{"n_layer": 8, "d_model": 160, "n_head": 5, "n_kv_head": 1, "head_dim": 32, "d_mlp": 832, "vocab_size": 8192, "activation": "geglu", "norm": "rmsnorm", "norm_place": "pre", "norm_eps": 1e-06, "positions": "rope", "rope_base": 10000.0, "rope_fraction": 1.0, "qk_norm": false, "attn_scale": 0.177, "bias": "none", "tie_embeddings": true, "parallel_block": false, "extras": ["capped logits"], "init": "trunc", "init_std_qkv": 0.0539, "init_std_o": 0.0, "init_std_up": 0.0539, "init_std_down": 0.0, "optimizer": "cautious_adamw", "lr": 0.00134, "lr_mult_qkv": 0.7, "lr_mult_up": 0.777, "beta1": 0.9, "beta2": 0.99, "lr_head": 0.00774, "grad_clip": 1.0, "warmup_steps": 314, "schedule": "wsd", "decay_fraction": 0.624, "decay_shape": "linear", "final_lr_fraction": 0.0, "batch_tokens": [8192, 16384, 24576], "seq_len": 1024, "doc_mask": true, "train_tokens": 94110000, "steps": 6174, "dataset": "wikipedia_en"}
MLP neurons of a small language model. Each row is named by its layer, matrix (gate and up: input weights) and neuron, and shows model dimensions 48-143. Each number is 500 + 50 x the weight over its row's rms, rounded and kept within 0 to 999. Numbers have three digits each. A neuron's up and down rows have the sign that makes its largest values positive.
A block is one neuron, or neurons of one layer that tend to fire together. After each block is what it responds to, as a language model described it from the Wikipedia text at the highest values.

L5.gate649:526511458567504510480478511568551496554532450495452609433488506562530393555453552453434459482519522457440448479514500656487575499609452559554480473461535461514502590465455432551430454501494551474430518461482451532498438539524416582589530516561534532476518473499516446431581527487526478467
L5.up649:447544466474537513448491515544519583419479425496437584489454540442516489574415560414463322481509462403546437506530521482468513501486453568473532507412479493559526436501543439461451493565548572459489495462576562502519492462514397535524474516518485525494496508428466499487533435370500512490
First letter or piece of a word right after a hyphen, slash or opening bracket, mostly in foreign names and terms (Kolínská, Kazooie, Kristelig), plus some year digits.

L5.gate114:524560516447499510489465508471513461554521513585472419486572550572428505537537501460479435581524594519484491469507466556430434519473437462533470513577412553520562549425459487477560447555525465421427510539500602542483437559446504495487486512478480552479513537525517429457533555481486505563
L5.up114:482480546503517491487455536485421478525521500567438370510494564539447542528527524412444475554474492475474545451459396537472450414491369443466508609601497539515509546497524537463592485455495487420387492569500548577552437473478543482494420524504426535406556599481489452477499530513543589455
Nationality or language adjectives and "World" in list, table and biography descriptors, such as German bacteriologist, Language: English, FIFA World Cup.

L4.gate2:531602432620490493457511487528487542624474485451523546457417577538511496486484505480465383477456524439449480482503485534466496545470451378522402512499441518580617525470418443540585456487456475451485550500551547495398538493545467433615484502529473477485555566499432502493416551474530452444
L4.up2:512532478541398442454477466448543532550472478413500507451532567511477508509443532538472300596474509431423446418605462565517389583459458370495502498504444546569561517493421517552574444535504447480489470545530554520489522427508483434584461462588469492477556535549460508453457563484412448421
L4.gate183:502590540506480428486473551590526453534501491559471483445481556413515474459627522576502508493460539449545478494589505465501397548566562401644426485578507489414526502497544451516487447544457495512554465526465481470453510497568434606500494559473460484459447426565481535454396488503523439528
L4.up183:502545425464436510486534531487524505521507462478518522536526428574570479552425551445494516470433536482468480488614563488484484429527489473484538443444461482520487476508517548455495504440564522467536526459446519512600518581651501516513519499478551559474502436469472515507443476493517440425
L4.gate199:541537558507453462620493514507513489518461487517540513620448531514601530555563431558495526441468586498377384439552472477475522482524521430550513485581436495498562546425494517466475419493495455406453467478483579528494427522601525509509496467496554617509530476431466445460452512457519440496
L4.up199:532544577490540554572492414462539522504433497472543503516424520475551544570529475479413498513461454530452393539548453507461476413454470491507657501536515493471451558465516537560506441379544547518450443503407604500496538496502526511398404516526491548511475560550564414524426473530570567499
L4.gate233:516514470561481493526547468506501510618552485568509529490555485480490464432521510561560494514563561541441512522573513569499459521505383518460491497468516517517514517578400523433557518520560510523407557466539533562484447458595486529535587497546498426519369563425508430459497551394521515475
L4.up233:533439478483532525530453547477446519551508552562496404492603543504525525482487474484457574485504586405462475519625405534522453496504532533481385433515470523551513477510459480370521456555480405484454504430557488435519515538485473593492428520500441511554528469525466531535515500478486432525
L4.gate239:549534504541513487459445453575476501573417544503574485516545541490578477533683423498445336536566593532424431497476549494395504457527525508551523540557458495556562506398447567440540544453537467509478472544532487475421445496493487443528480531523534564482495480381590531466466526524526438477
L4.up239:541512521519507445458449391584509502563433476504544485613478572482514521540610439478493385494560608571380407487493566548404470419507521554485540504517540476536567527499474543459538564396547500487426503524572449444468466499580523443469495576559501462424492548411567518516463511562513469422
L4.gate270:508504480603528558487494550464542480610509533441544491505519565516612512514448512450467457499528429482416477509478569489484353531429481434471535519502475546519525596551490552448513429473456528476495501439473559488457552523444476456552469573514538434410647547524538506529512466506390575472
L4.up270:434467540459476515486466518541472432539543473436406477410498575643477517498438483548419484623470463490422428537565509619483519512509533525513561440510413460478566540437483485508424565578579525430579520417567512506480503446468477466498522483452517519458516494444533532555444509495396551484
L4.gate317:458440500472556473444483487478506469508526522547596487519466578549484514590570483504551417571453548434436393468522506539533473473545514453585494465538485481521499492509391485519467481454525454587389529478562529597478562557430406434480445470415633530488484483539477562521410474542515535496
L4.up317:529461499396512478550474500548499454529486521526569500498453535465450523444503480494578551480443512456422540553506421441513472508475545469597552362548462574419456522485485586517488465461449504544433558565522584546466485599465432478473437506474601521482563494469503503406506507494580444501
L4.gate368:526545463531572393518516514464436486544555452549550365433507517484573526483521546408549557538547558514465479479603405575486473495544559485492473521537478388410490465525479518484462534465475523437500476466424558604448442517501473491524530567547514458513446492577514494494484530479629500456
L4.up368:527544544481435440507562551478569438486496541509514424543515484465394513534515501472602526409412498453507488516589451540529484365496552496566502359476553522452487460524482466491547524488502527525480542465541503642550473516597486589408461513454513451486597395519520527410525530489468555484
L4.gate449:485478544492507516462455488494452591545538520440539426512516569442533438582518503565580447551443533544479449476627440433430516527515480488588469458442487538519583473484450595472502498489475523484543560521517523547455473403474551536525458520523620482562554492411553467417470560447623479547
L4.up449:534495497571575579469456464464475549551554455426581417527471587495461495551482498551557516454472535477432447547595554479497522523500458515592401576453532482534582488542488516533473550435491454497483508532427499540506558458579571509458522512587555473471565503450474464443503520481496521469
L4.gate548:403522440560556444576537536423521500563575388494497583539466529453506425556467481549535522519540466583506529463567524481483577510477530512546389477466462496530565575445447446448558482442516512471452486559422588469427526387519388510590494542539483446509464552464573461481516450439460401446
L4.up548:510573491458491526560573542489501471502528525561528610492457538471544492537615524493526409502538564466561482534518457519544419494568530497458528483510469536527589507521446577493566480485518535602487534481518480503565588417556500523515393488499518487473444445557529521495559529468374476502
L4.gate668:536537497442497505552444529450556493600535516542552459584536514548553490605544490508540482532368494439415473415500462550408455486412549413621570506540395466498572568491382588550553455521383440458450492501607498561499495502566458537518455480457477524492575521507437579463427523459480524498
L4.up668:525597516463550506534480520430505480571501491482502463519454571562487520564532482441533475537428499457406485424477479592471435514471543467566538574546414471461589542568343550499555499462400415532411487547529566552508537524527484557516385526468496418453521606443410525527449479474474600439
L4.gate695:487525579511475531409487525550508433592428618487462493486517543550499431456445521411481482467591543450407475461552484551547425505498487521495477480561438537561489578541503511440505554443445531482553456469466448506432397451510482539534422549494504540534501513604537512345492526455573552465
L4.up695:465549451507626458493500596533573450561580507523437449489471464470542483586448451452531549493537510434463513565502517448486464491488481391531448361645463503462540512539503540443548508476561545422409528509622587574496491553485516501497540543498571581543526476526402530457473434431555502424
L4.gate786:583511582453517572482430500502491441469573403544514557453537578496469535493548414563507594484485440402458494552495454432488497455489445606451498557541496471487535559542451539468592466439477503489464439584474486498452497397534467483550522492514528452495526574502513510564468512485444547521
L4.up786:538553501460440493577444594520508582523475552502486564489573448499436495463515430542520464507482461455450490458561499466449446477398479521499465489502476442532562518386377518520521442444452428563470436429504527523533414492459521429388481417514495605619499497377492494453489507519508477468
L4.gate787:457507449503508520471544553501435429587430554485428536440507464506528465526553430542541447493494387391479530507486477495425525572490456510508493484514349541470557465491357493493525424567458541516536511498476597542505486550355442459488571494464494461460445461543481541517492522455469517485
L4.up787:536532475493571542503539557498447461564467566496445526453484442536460533488523434473553481493526385418510536510467480535476502555431470490421460509458422523493510545545456452523493388540394560519535443545486540496504481533408457429516597475495473450444437389575463554511441517508449479471
L4.gate804:539595491432546495595557510504559501463539555514431468477507471499484415464461434513498406530360475412418541502529526510556455450538518473511377493542435511514504546465488502497497409494456494466601463533527525528496432480500449547542503415460510536484440574438506519441436594486444480471
L4.up804:475575428496476431544480479547527411431524462473544470482579520556485543475490472498444468503528429563397571368563542542564562422461478417534515545513459426388541525463458496496517452453457467454541497364558453515516506388528485495514490479504519579472516463443467535473456505636396539560
L4.gate830:519588462434477478403470550498589429492484638556568506563527516597509484533479496430537471558496488410481464539429506523404480450569478500414408494556471532570482529526516351506463409430478488488441537531545562562425526440530367532459474461460522508507542491465521558508408391492526562385
L4.up830:490607461482523463473515554501582406510541546505439473478512495499463446521465507466452422538510494472465489488528462489448474490612492446544414460560430453585476586495525488430459528524406527473462457559500524545583526475479424549444471523451428500493538422551476617593433463442545432407
Mainly the period inside U.S. or U.K.; also nationality or region words like Soviet, French, Pennsylvania, and adjective endings such as -tic, -ical, -lic.

L4.gate37:466509494492527500548587417532541461536523511464511562482469527530530453587529534505499574499479547532469477481489514597509500358507413480502541398498422613529547469502437551526463491588526507520546557508553587601509471584523538575405522560560483594537441460477571456472596480527406525415
L4.up37:463518405449470588465489506580518441415461439525509543530465599473532494546521525417483520452528566448516497475551459484510462436488487471548579551403462536477511487477501467461505470491481408570468460546571476473566500555416496526523553558438539468484488427507573529573514425501485500411
L4.gate144:501540481575475574519569487494490525497493473433519538478571530471452493580481562510460439558465445544418538409519438568422479478470513479511504500502459483535539506495467562560572509433383535573510453477562542554445470559422513482523479503528477501408424528496406466437485482513578580419
L4.up144:499429518546432467537465400482555484525533471500496566525582529489540474531457558516521515513509422550434522485486536524501513463486518524533436564473551468492560543519451416600510536434481480547451504537446533510432558541536496530421586461523442547477469578479527480487515529500608496417
L4.gate175:511484449529457496414457506513529440509517618495528478502415513434499463469550566423430434602472532536519459612465537480446521428546515513500462568420532567521449536490499506514521481421403490619459399557513435474551579475446532548383547519503517501527470456516525425463440537535420463563
L4.up175:473428503456560488570478475564472536525581438559457455501446491496448523454515612521497543477466560566514559542473472491499482507552491504465495439423520471562468521467474634480544524459510466369451432577521553459591511496513518528490483498511478462454492412427590411508570469501452528464
L4.gate198:470378488428467563515494571496486504567558505499544431497409513494533440542482521492582438491461536524533475420552509483450587481552508455559507526569541473548544539504481621563500519371454433528430486545443522555458485536626570504437484602436525513446412454441515538533466489568499538559
L4.up198:505531432495435573483447600537475474557589409485499510511469484568475484532505553509626483476607462511585493464506581550490572499592511491518488595418542481573520505462553460501520526471500491444548509581434467490404501464601636583515508502453461501538508446495527507504516454504488499493
L4.gate224:417424515429495580481530556521413419471505531519508495468458523538524473473558519565548477482536505458485542581527477561494527589529601486516497563520511437540535495436581486424485499503431470472540480456460513439462538520530521470544484497417420476538449482551460501620589407455507431463
L4.up224:505417481546501530469527531416491475511396490472513474506551408447569399549529529560518480461480433436495538352460373547560511526488470537541471486589467475529576440417461485549498500470463489453561500499455454490503402534522468525561431516523469523539581472465517482554511533514474448478
L4.gate227:471460434469499671504562516460492487497532461474559497455551503558527462463591471600436555497513470406435537451509496540504445516537556452555393542512512515575461506519504480570450595533440420554444555546531425543514573440397464566477509541523470546468467493541540498417484480465409500497
L4.up227:472437469477455589466494507354538475479491443452510494496533592478539468479532467590438599555518464535426523449534526584452403516487488417490445495524496448535534459474444473547511583474507396605413554548534440520483585446407461487486474579551473527534527461531546472446543483457399519489
L4.gate230:471530517493498527497600556491497442482428543573553461402451386467487519548500531491550535537466517529481500510526453560518416558458505536483485506489453472527468633517558506494555503448513491474570436342425540517544542523481443553408463496469507650562470512598535521489563430498542480544
L4.up230:532477432566472539382431563502558484513452479522530500494513447496523421443572399526482412506462420547474437479518482502425403460538472469576422547440459541574537466512477580599440468420523427438463502509477527462573504509498544463488524522451556614621551513524544508512577491539499517542
L4.gate285:404381499559464495458497599483466458475446554556555418511604418531465500437567501555541470590494396537477437510510444561516476487501459409529495495485496455546487433446460632466531562466469442570554438450568481521497455575486525467464549492476498601463469471493582512416520584550439565514
L4.up285:397502507516425421509497486513532477481588489584505456441423536559433530489557566544462470533506474489442525461579511550462388486615516505498411517477530525559450570516409496508489513501508578467536508489452534528460509563460399516554437505467547499454502474523499450491594502479463390462
L4.gate414:484521502577452577502503506487557473499408450553464474536508478512470475535524507580525481590559477519468489512533415524505514458604521456553494500422379411473549512421460452583494457575462467561534525496427542536497547487484562557443483516516601578440508412527478404550537446507512506488
L4.up414:523531473614435541431471525494601476463394399531518478462506506432464536519451548604523467599610474553452491541515461590489488499601561555525478581456453467515558575463476461535517518574452488555537490438449542512459537494438560595447508436549460647462527535507508487557554447524510470520
L4.gate429:467624527578537519544491510494543399523521474545480484479511507469491519517512498512431445617534425469541530488508497489482462568581515501648424476403473430449496562446422484402492472534442463519601510414505505387520561491465480530449453568514505569485431451447541501455530464428584504489
L4.up429:409510455518463476457578451439524474550458425520520475482477521410445495535509529528558460580513381603551574519431569510479414471517554505511519438572472555497481461404505501506557523522590504530585490579537457519420434556402529591579489528567483435457467600593530455495493455521495488519
L4.gate458:476469468446487423485552490391526525478517509490515526401508462506471541487515513491523561445399533497547555479533452579504496629524459518484487473424519618442472593538555540469498523475461480479447402473571503622539535546547485514547519453499531526543391443392587535444511524535444517460
L4.up458:470495453580441431396469474565527514417525470519430491481572482409564524510479478561455449515489532439537552486557432585512465489461538568517614427444482527502430479546625504567462504535596549452476584507564543530548444531496474517568370475444584545466510448516397510498543452527512562441
L4.gate498:594408569448469492541568606441422422569455472484488463472428527563474497482535500531512506460542368473551515466500438503488557548498548486537491508415483556505497538508564439490470588442413524519536470420464571494459527538562563502498451500434492479533527493546547577483477431477589489485
L4.up498:447454532453469474500419492532501528512528529509526517496516484518483485475563480514482459463478474527519640452378485433556392517532472419495522636476541449550629622494508518566372507520454540437553460471535509393567480457565581527438472552545411446582561428507446522531521551457433421561
L4.gate592:544479430522514459433546500467468507543518452491609489437510533513571516504534435474464427450572511429443441528503425546491533395470549475585453503468441488445499535454401542528562487484579463438573460444490545562534383494573438442549531483379583593572426401470518570504460467504454483509
L4.up592:509473464483522436465514441438386439513622511501566487470469540539535594515439475406431476445587460433438442515590481565539456427468531512508438549463554522474476612518422480585552521471595503454504525446424528567613485486582486465516527479405524552521426428498529538594492487493552497437
L4.gate594:472519537511406585572520565521545474514442427621455454512459520530497490490581563567552525514523501408493447494591440568415475401495472405539395464421568483497511527396513481481562605569369465488535428477469496516498424549527502666529490530487508485472526515535530513429497519511510518396
L4.up594:492497535548394438453537421447531448489437551445529424505499459464526502456477562567496530588511461486546467588510431519482473550494476502506467468496515601539509485548480465545470431520394542575485478445521514528555568410593530539428470508527508500446482504468555402373550503445568479540
L4.gate656:498402471559487451448446511452523475559473517485545532441580497446515509424491500552442512476523427495472486422521525473492574520519511572524417515376516590520464564544506416470512539409463414519432527504379617435508507475570460515495419491463533532545427479472584505502525406483551548575
L4.up656:417547402457535562485509533475462452524517454456595471473487541515498452474487462402571538495567472477469434485588500484483451629502544501533440495520550417462511508530504530576507535447455401488543440539467489466482570566432600459500513536544518439535494425492473514433538518384561487538
L4.gate708:445541466462499491514498543607515506511514482499477534515523461526487517529500516513522473490502527451513531483580455617393500536547499533514517592577510537515456605492536490489490345470482527398472386452419525472565556572574539461475489420493576521534409431521485506443559514496589565454
L4.up708:378449508510471575496473426530452532438466455545549463508449555561499497529485411529581557475531508599504470476504583545500498531467573456525625559525475515451559483507540596616473513439379507413446481550452509447533488545559547487593474560472572432512391583536448440526433402420490546453
The last digit of four-digit years in biographical and historical dates, such as 196|3, 188|4, 198|5; weakly, a few capital C's and "in"s.

L3.gate117:507437458493504495457573496544479503496453436534447542457430483547481516497494468366484436538556542433561562605566397409555470492476487491495468496530467386512443516474524474442557493556462537507533458445568457487557483446575512535473418546425485602432497478537602477498536492477561610456
L3.up117:436470476427510537549493494495496489461503540477509490557477496528549455488470352463397352545509640460472545471534595433548451598573511485451511538513546482488469591531447473523496596679507492486475471425526424497487494491502558570521482460442513498555446467501528466423424528566475475549
L3.gate166:539511493504501530545455507487553508477435530530434531575580463554433511525477512418438471497506567480507475377508430556444498516467542441481352461595481513500427552536512520475491412493556474509487538516487478525484551481544478471485532372479605464506505523547548510582517568457516546441
L3.up166:497538490488536574475471533536528563464464509421563583463593428440553415538435467495472534511458509477581528464468476423496436491503417445551519515495488582615475447573494507567441435586509479477556462461430521475474519478415432453504498556521493498429470456521443534458535477578479557554
L3.gate330:496395505484494570446612478500486418431553447527489546506493467450519450477515483419521470489533518517472577468523526518464423443513473456548437518470426531494484501536528471497507573573449502538466420571560483418436455531513499510503493517524477477494458598573390494534519516510560516582
L3.up330:502511478514575579455479484474507507439487530569504529548565464464476483554411483525573503496565541512641433362548468458489558522570482532456552622434431545561481562572558491449515442468503594494472508492475599431483535511501460562507466558506491363419432543523481444532474420545549546480
L3.gate429:569397430500599615485521435557494530489504546489508530454533430466509486552507530464569478457544454561557436482553525510516499449497420441487482480352428482489431532544515530465466536562580494525534548535439551428473479483586497514487350562392484489455412441488510453502486527546551570462
L3.up429:433460494497463478536499518517490526500501512533599488439421444504553444493506534506395501461561516502491482378499574467515456548483548577500513503519490499490510471487523500494493453499477527584470530495542467512442501569608464430465537622461568544457478555513621614506423490396582430542
Single consonant pieces, mostly k or d, split from inside names or words, as in Pitchfor-k, Jen-k-s, E-d-win, Noor-d-wijk.

L5.gate238:507443477476547515527530447569461517421466382553560439508539470552509501538486556521528523415510508510596443480491477532469599575517528536411490545508498424438485577513438548391458560395435526460528548499492573513530503491491490493520452459491591589596461424450549528531593427516555547473
L5.up238:550563469605538503444543543426569439572483427469584450505526510574448496579590507549465530500476564455459451577524538472476455470515497544571475629449475477476469530460414555560473498466500459544513402526432602538529474561445513543530510441456499536491441471490491502475512518457545473529
Final digit of four-digit years in historical prose, as in 1895, May 1996, the 1940s, with weak firing on other word endings like census.

L4.gate32:504468478525556512590468473484415482492467554520502509555457500499685490547472527427512469536455504456407539471525480493503503497559431477515512499508484437457452616592558508498487536533461532474556466541521573480413455556501480435583500494377437557429540505579511514420414543489460561491
L4.up32:531582517472542522559522453417467394465531461537575556548450508541510474565553568500477499460541498479513507477517475538466480494559491550477504567441531518469543421493545532444524499468487538563440473504517558645537572442386566425487447550589558459527473542475506509443439481513436560502
L4.gate80:520523554468428477580471478621547484618548514484494543475525500469563445558605497448556552496516553446410458492459504571428466444512428455603392483519485454527473535544470534561524515492450517340501531479520477445436499575366409530516497508536521522470447539510618529433561508489494523416
L4.up80:534468539478466472543452541569552513616563474496482507487496608445575512522560482416515571496561531467418445488464535581481426470525449455517405480455498475490451567591519514553540514515465536368451570490471476476479524597454418512485494533530530515450492555502604531482564481502484509428
L4.gate84:493393466504448510431590499411509534482433493558527545467541541458542481562522514425551504601477478499569502458478528464436423486489409451464466433493478405384437569552506537460408465501474495458414538532414575497432562517508477557514440600494430442479591499521517513472521421513562569477
L4.up84:592541442464479568588552392544542518490495424545438503540592566520476464471605502487477510459570498417500584458581575491497583564559485537494556546458543506573474487509606490434520502506460529515498442477605423425582443443518392607447453472526455494531399425497519514436508501469459435451
L4.gate152:672510483543493524564577488489501485554470515539517571512453555471593451501535571467531475496468509503435388564496525556551512499423500526574522521469535527500524478511474480600566543475496508549450487427410467499437506602518569509545586531538516549429367514434545454486408471539463501431
L4.up152:481541498444519625563514530576489432536562498499543456483462488461566484526481519343464499427434503484531540487512532490524452529419445494539405571538483526465520632448429592383515501582568538519411528509548539607531569514402537545546520511498438444526562531537556473442414497504441437448
L4.gate162:548533508607521503463553510567509575430430523511468505473545533469588479497477540439398449617514521531486503535490455548407558460492412547624459497489428468575451481496467484417416526476485497440457454489523444437495519497463430485445623468514473434417494541502475422498476440501423509465
L4.up162:646560455432479456503560484495547512499456542526476501452418584553523469410494593461519496407578503461433446530474536546491545559517497517528545510398489491565470506569506452440479580479384579456441574568449501412498469597440534477542462478543452414459396538471443561483491515503569512466
L4.gate271:495541440548442599504460587439570515579518483592469600548465592548648465434503585466443498500552473443579537557461434541491470513549440519582425557438488446448512504535465505487430442490466502380507511536598576451464541397497574485527606512561511453500442465631514425520498516478475512462
L4.up271:466520462567455591500524535499419495492561507589567538471526453528618467525565615458515448609538434444512439541536414513486465510526354474489494503484581483533498518555595564442567532377459525516557505503442486448479504448518531503461572572546636504513527492548537564473513488475496618482
L4.gate289:452531383415554628542508483467446499542544515518523556510581483546601452656602470525583426547548489439504514475483514562420411541458491530487573543520421501531477559525522451500538428431537479485525479563464516492492502515563486443498529460460581530496531483459601467477515410464440442467
L4.up289:538455368536540541447495443564469502487501585535511467515502425492376413491477494433478497493486529561495490516396480477520498493449548634533560515538541353554529470442449502521452541477531489469574408464445517511539516499543538509547482540475347465531499561438539435536499439504466555491
L4.gate302:518510424515448544476439476498486502583519517555509489474585510500510460546408535526515548508511521500535469597550557490516508579548522485520429577524347561441479461554564460452555499461466527447442494504433537526514413466599423565530418550517401463474550510554445451531470506449541528436
L4.up302:456544511457419476536488388463500511487487457494441551527562542565563527525422519487459531532503525535459391463531591524599450554514525532517513600489479526560536566525563394433634486437563509506464500469551464477518471498451442477559546472520483408454548579435502484523527500522525439383
L4.gate328:564430435473565510579483431522528513484508471439383465474472498576511442588547497458452455483514460524498401404485558544532442466443394459507436523551517482508474491550562451523564450532444536411585581470541531505495517445570542545539617486505515545413430528504544501480448452470444505523
L4.up328:535421461440615533532359476579484472509571554539580477500411489570450524539446441482496469508499491448573483440415509453549526426531456521511524573529482480488518508527519535508465398479472500355619465428553601538520505398509576547516517487459539537490387433566504466444495511472440558537
L4.gate437:548577424463556551535523466463445498491508559451455573486463594508459450531479550501501464499518540564524476520488483484459448471495459506514508510464465518494423560568510604485520599539539556488559481467529512577470617580503506502553529483613509388503436573526432579465452534453542548440
L4.up437:600625507498647478383553471559559475498573521524584479508418521566445516497527490401534472502497476494471546557465383454425466477421465515487394534504493554529535570482435499419483482476520456431544434543463535566447439423480516491503457589498480508482522532395473513560521464466479547496
L4.gate502:573530423572548499533551483587502460490548531509501504606428520375506438514513544478539379435506537502462432572538423561518538509523454521530509509392456445473531581571594406512603468501532457480460492539509470456546478550515465595522504512492558434459500562544525481498504412476461499374
L4.up502:482493341450432538440507494502503513517556563483432608500521536623544434496410492426443492589520526583502493481442470477523433484471383501498494548446476474515535521451467493517394474510450570501512482450479530466527520513392461448490517452615471524419568447495456468449507496453554503476
L4.gate524:437565603569498495454538465644495564529493490516464434560506577572494489472513429369507464476500484528441527483513483579470474595508411484530388453468461497568522484429434620524587461519604511504518539537508567496546514577462475498510503602579484466474551567483506526508537457438497596382
L4.up524:442542448477574557530617450593411558512548495486591501600495436512505551488475589523511521511502475476453497553487572501492592580474435509571463484589481609512401480457598489489480509473513470478420529529464505520530521554497471488557526390497523453363530492566482396501515562505506473417
L4.gate574:479494470547391534559609558522437420463434498560496553504549406477552431531454543546580521595434489570489531479463448628468558427488473506472558429442476547500476334571548431554463483550482502501519492468465566480597523553473522517529558458466484544524523432533514530501482495507591610424
L4.up574:430513478537497504487578583496430509471500433432644531517656412530507449527404526517515500544484549603423482533479522634529509537492570566432448433490486480568469491525532527521523468516493512551503527447370555530560541533434568466493554550523549499486560453542504587505490504549549528432
L4.gate584:554532499586427492499462550442487490503452503521515506521558474435552404534527554484540481555410487539449504428461467476541567498476493515632538520427493543483494558489559473552405411374494421496409557591464487469584479566489521545527638483520538585490479510424424428470489524429514503447
L4.up584:470474509575445465430534469468558472463444522482456396537449396403481474543484549449418470531447498544456498543458460516563479480534502427585457473432567516508413514511585479507519512540493538588420593566459553536512557488443513556425519547562477527376507507537455454510493517506477512461
L4.gate617:574438383509489478550473480508433563542453547517413562535511500474507358554532532491608498479424483421502489403521460592523525507518453524485511502352427561621459498589536485522534513497442463484499503468501427401491402523539483516505484487464515474563561478481475547503542450511491466505
L4.up617:554433421521428435575453450616431525528533503482458538571475580435471390533504546525425544472525509586507451546530464542566468460450498524523531526515410456547558523500517477489453475515464552536485525630525573519509563595491468502530480424402469437515536496485522493575531514462622570451
L4.gate730:460421466494604549446503506602494549458567469562467457464506552483517523540588443548475336501468478462550536487547336530428475444518495425498434520569409424496463573548562476492522486470543440457437477504552548522495430592468523404444454410492507546484531465460478509423473503530587573472
L4.up730:448562507558486510519508376505519465495538602455505459536380495476469519485522578458459555476455439501510470485514497544536526460473548571494446550490488455446513508507421488568549523580550560464553508507515559504585607444620392537480457492496482400554506531521593455489558468466509504514
Short consonant-cluster pieces inside split words, mostly foreign names, e.g. the ch in Schwerin, the k in Mikhail, the ish in Krishna.

L3.gate24:495494495555455464523500550506456522576552436551532365556560511456614454540503488537570579534489395519463456477590494540416507502485496482558489496499456501492538542474490441503525469587501402534486494625434584509429465470477457569477473435524549541465507493503513473426577578527461528530
L3.up24:624476510506540469384559649462500474518508434474568436545575578488577561457474531503516478524443469506472442509576504536483423479448544528486451426502499570459484516514452510458509501462432482498436474551398583484449567578535486487463427488548613470442521498466444522495513545674456545509
L3.gate278:393452461544528417480525543458483480624558487475565448539526490508542505470477474494555502506520444484461399536526498551402522522501608536539514550502397482507472560548512539502530553501532452531429490575462646541523498480534525661515486610488457422519486510576510407488529499534551598453
L3.up278:559463468388566470457551519552518550519508496529501486544459477468507480448521512541484468493527549491560434448431441548403476475608480457538512469505458559486513529484571500524452437495464509509394437577429569431441474616544456401492506516467504539466563414420505496507592465461513605395
L3.gate783:499437561477447487545525525510377465537511548559424446543543481468496480477564467494605603489473546484499447476435542568474551408532394478489445457469541468447530484508482465508495539632495495515472472464488519538496541441524427521611499507560485511546548523403455430425465444544433558411
L3.up783:461496534383434510529483439409492328461502533473494532459500461482442447516392532528520493500473438444567405458515552543489492560507524510403497446499532587523380471473494466563495421532457534573385470555474436605481529520469503525545559525450497432455445514462596444456483485494475439519
L3.gate809:507455534437553564399525447489496501529566441521515371463567541519472404548560508521567585629462466517467490502432558523513566440501557516561477434541492573533447553422428454551464464556522413532416380520542509528505501516509427566580427532492516477511466491441466467557550545483550406439
L3.up809:602536503512536538538408504517467465556501457529518548533419488542513481561535460439468530411482554482426532528520451518371471406453523531533582494436452470529499521537507469514570467485491559525487494496477547524487419424466506502475511501511558528485452508504620383422460531531465554494
Periods inside abbreviations, especially the one after U.S and in initials or titles such as Booker T., Sr., Mr., St.

L3.gate329:481552523621505574427525574586597464498429542494455572524553470512512510516543435518455365522573475471454563451501440571502576527465467451595427520481513432490551472452447435412549521548436487568507512462454532502530561519455601404426478566487494539444500509405431506518521492518459459506
L3.up329:541488513570516571507484524530531474498474459495525495509442501565484504490477407369357429527473437551476494540507477574541566516479568467554394521589510505492433524515538535536586609446513491457502512550416567546533497539545496461442461622486515519519437539517485468460467434538531510488
L3.gate470:415487574531596509591574593518477499537509571431485537479514515581472467542523602560496475538507472516477594458508546553477644526490484482543448613481465555549463552496506413412412512486420503538502490445410575558498568559525474457529467505490532499559526502496536574406569399531537464442
L3.up470:495450512466578497407482525475459491524571459533589596509598508510495471510451530469483503520559369543554479472539484542494579471492517464537415558480493522449440517421417438433484532461530478451504404415420545502575529506545568446414519532527486488548415499494514522521516441580529443554
L3.gate534:454443538527542481395554560607451405455419442565490532454465569543524406532540539522535548530567509553493454505451465582480488474498529519505557578523447494475459545534486612463502565455498496430497505439505444521444465557474465465552525543514445495520478548543634587415610413529495518481
L3.up534:554494528462533534444496567475497469553475375538502524520500557513491518507478623410406414572474584519452547540399622478429457580446594488534483625659510458397546558498462476527482464484492481474480524531538459500450486454499510597413510477474512549555581509452472526473468537530445415446
L3.gate597:557452451564513538503480535496528466353421477466476491494545488616479443450557532410538380505512505528447466553517415481552540480495550359620492630593529494545524433484459605469483532453505483486453528535524481488485491520501510571489510529518483475532532517471476476483523485454523557443
L3.up597:432482482515507520503511516465558424570401510478543502520444483552516436465492491525443469464474528465505543482521443404494586606488458508480446513479543479551515524449528441443506570425469429457485458479500473569463521505459514480464540577463504568460492532574521507381498541545571454584
The last digit of four-digit years in dates, lifespans and season lists (194'9', 198'9'), plus the dash or colon right after a year.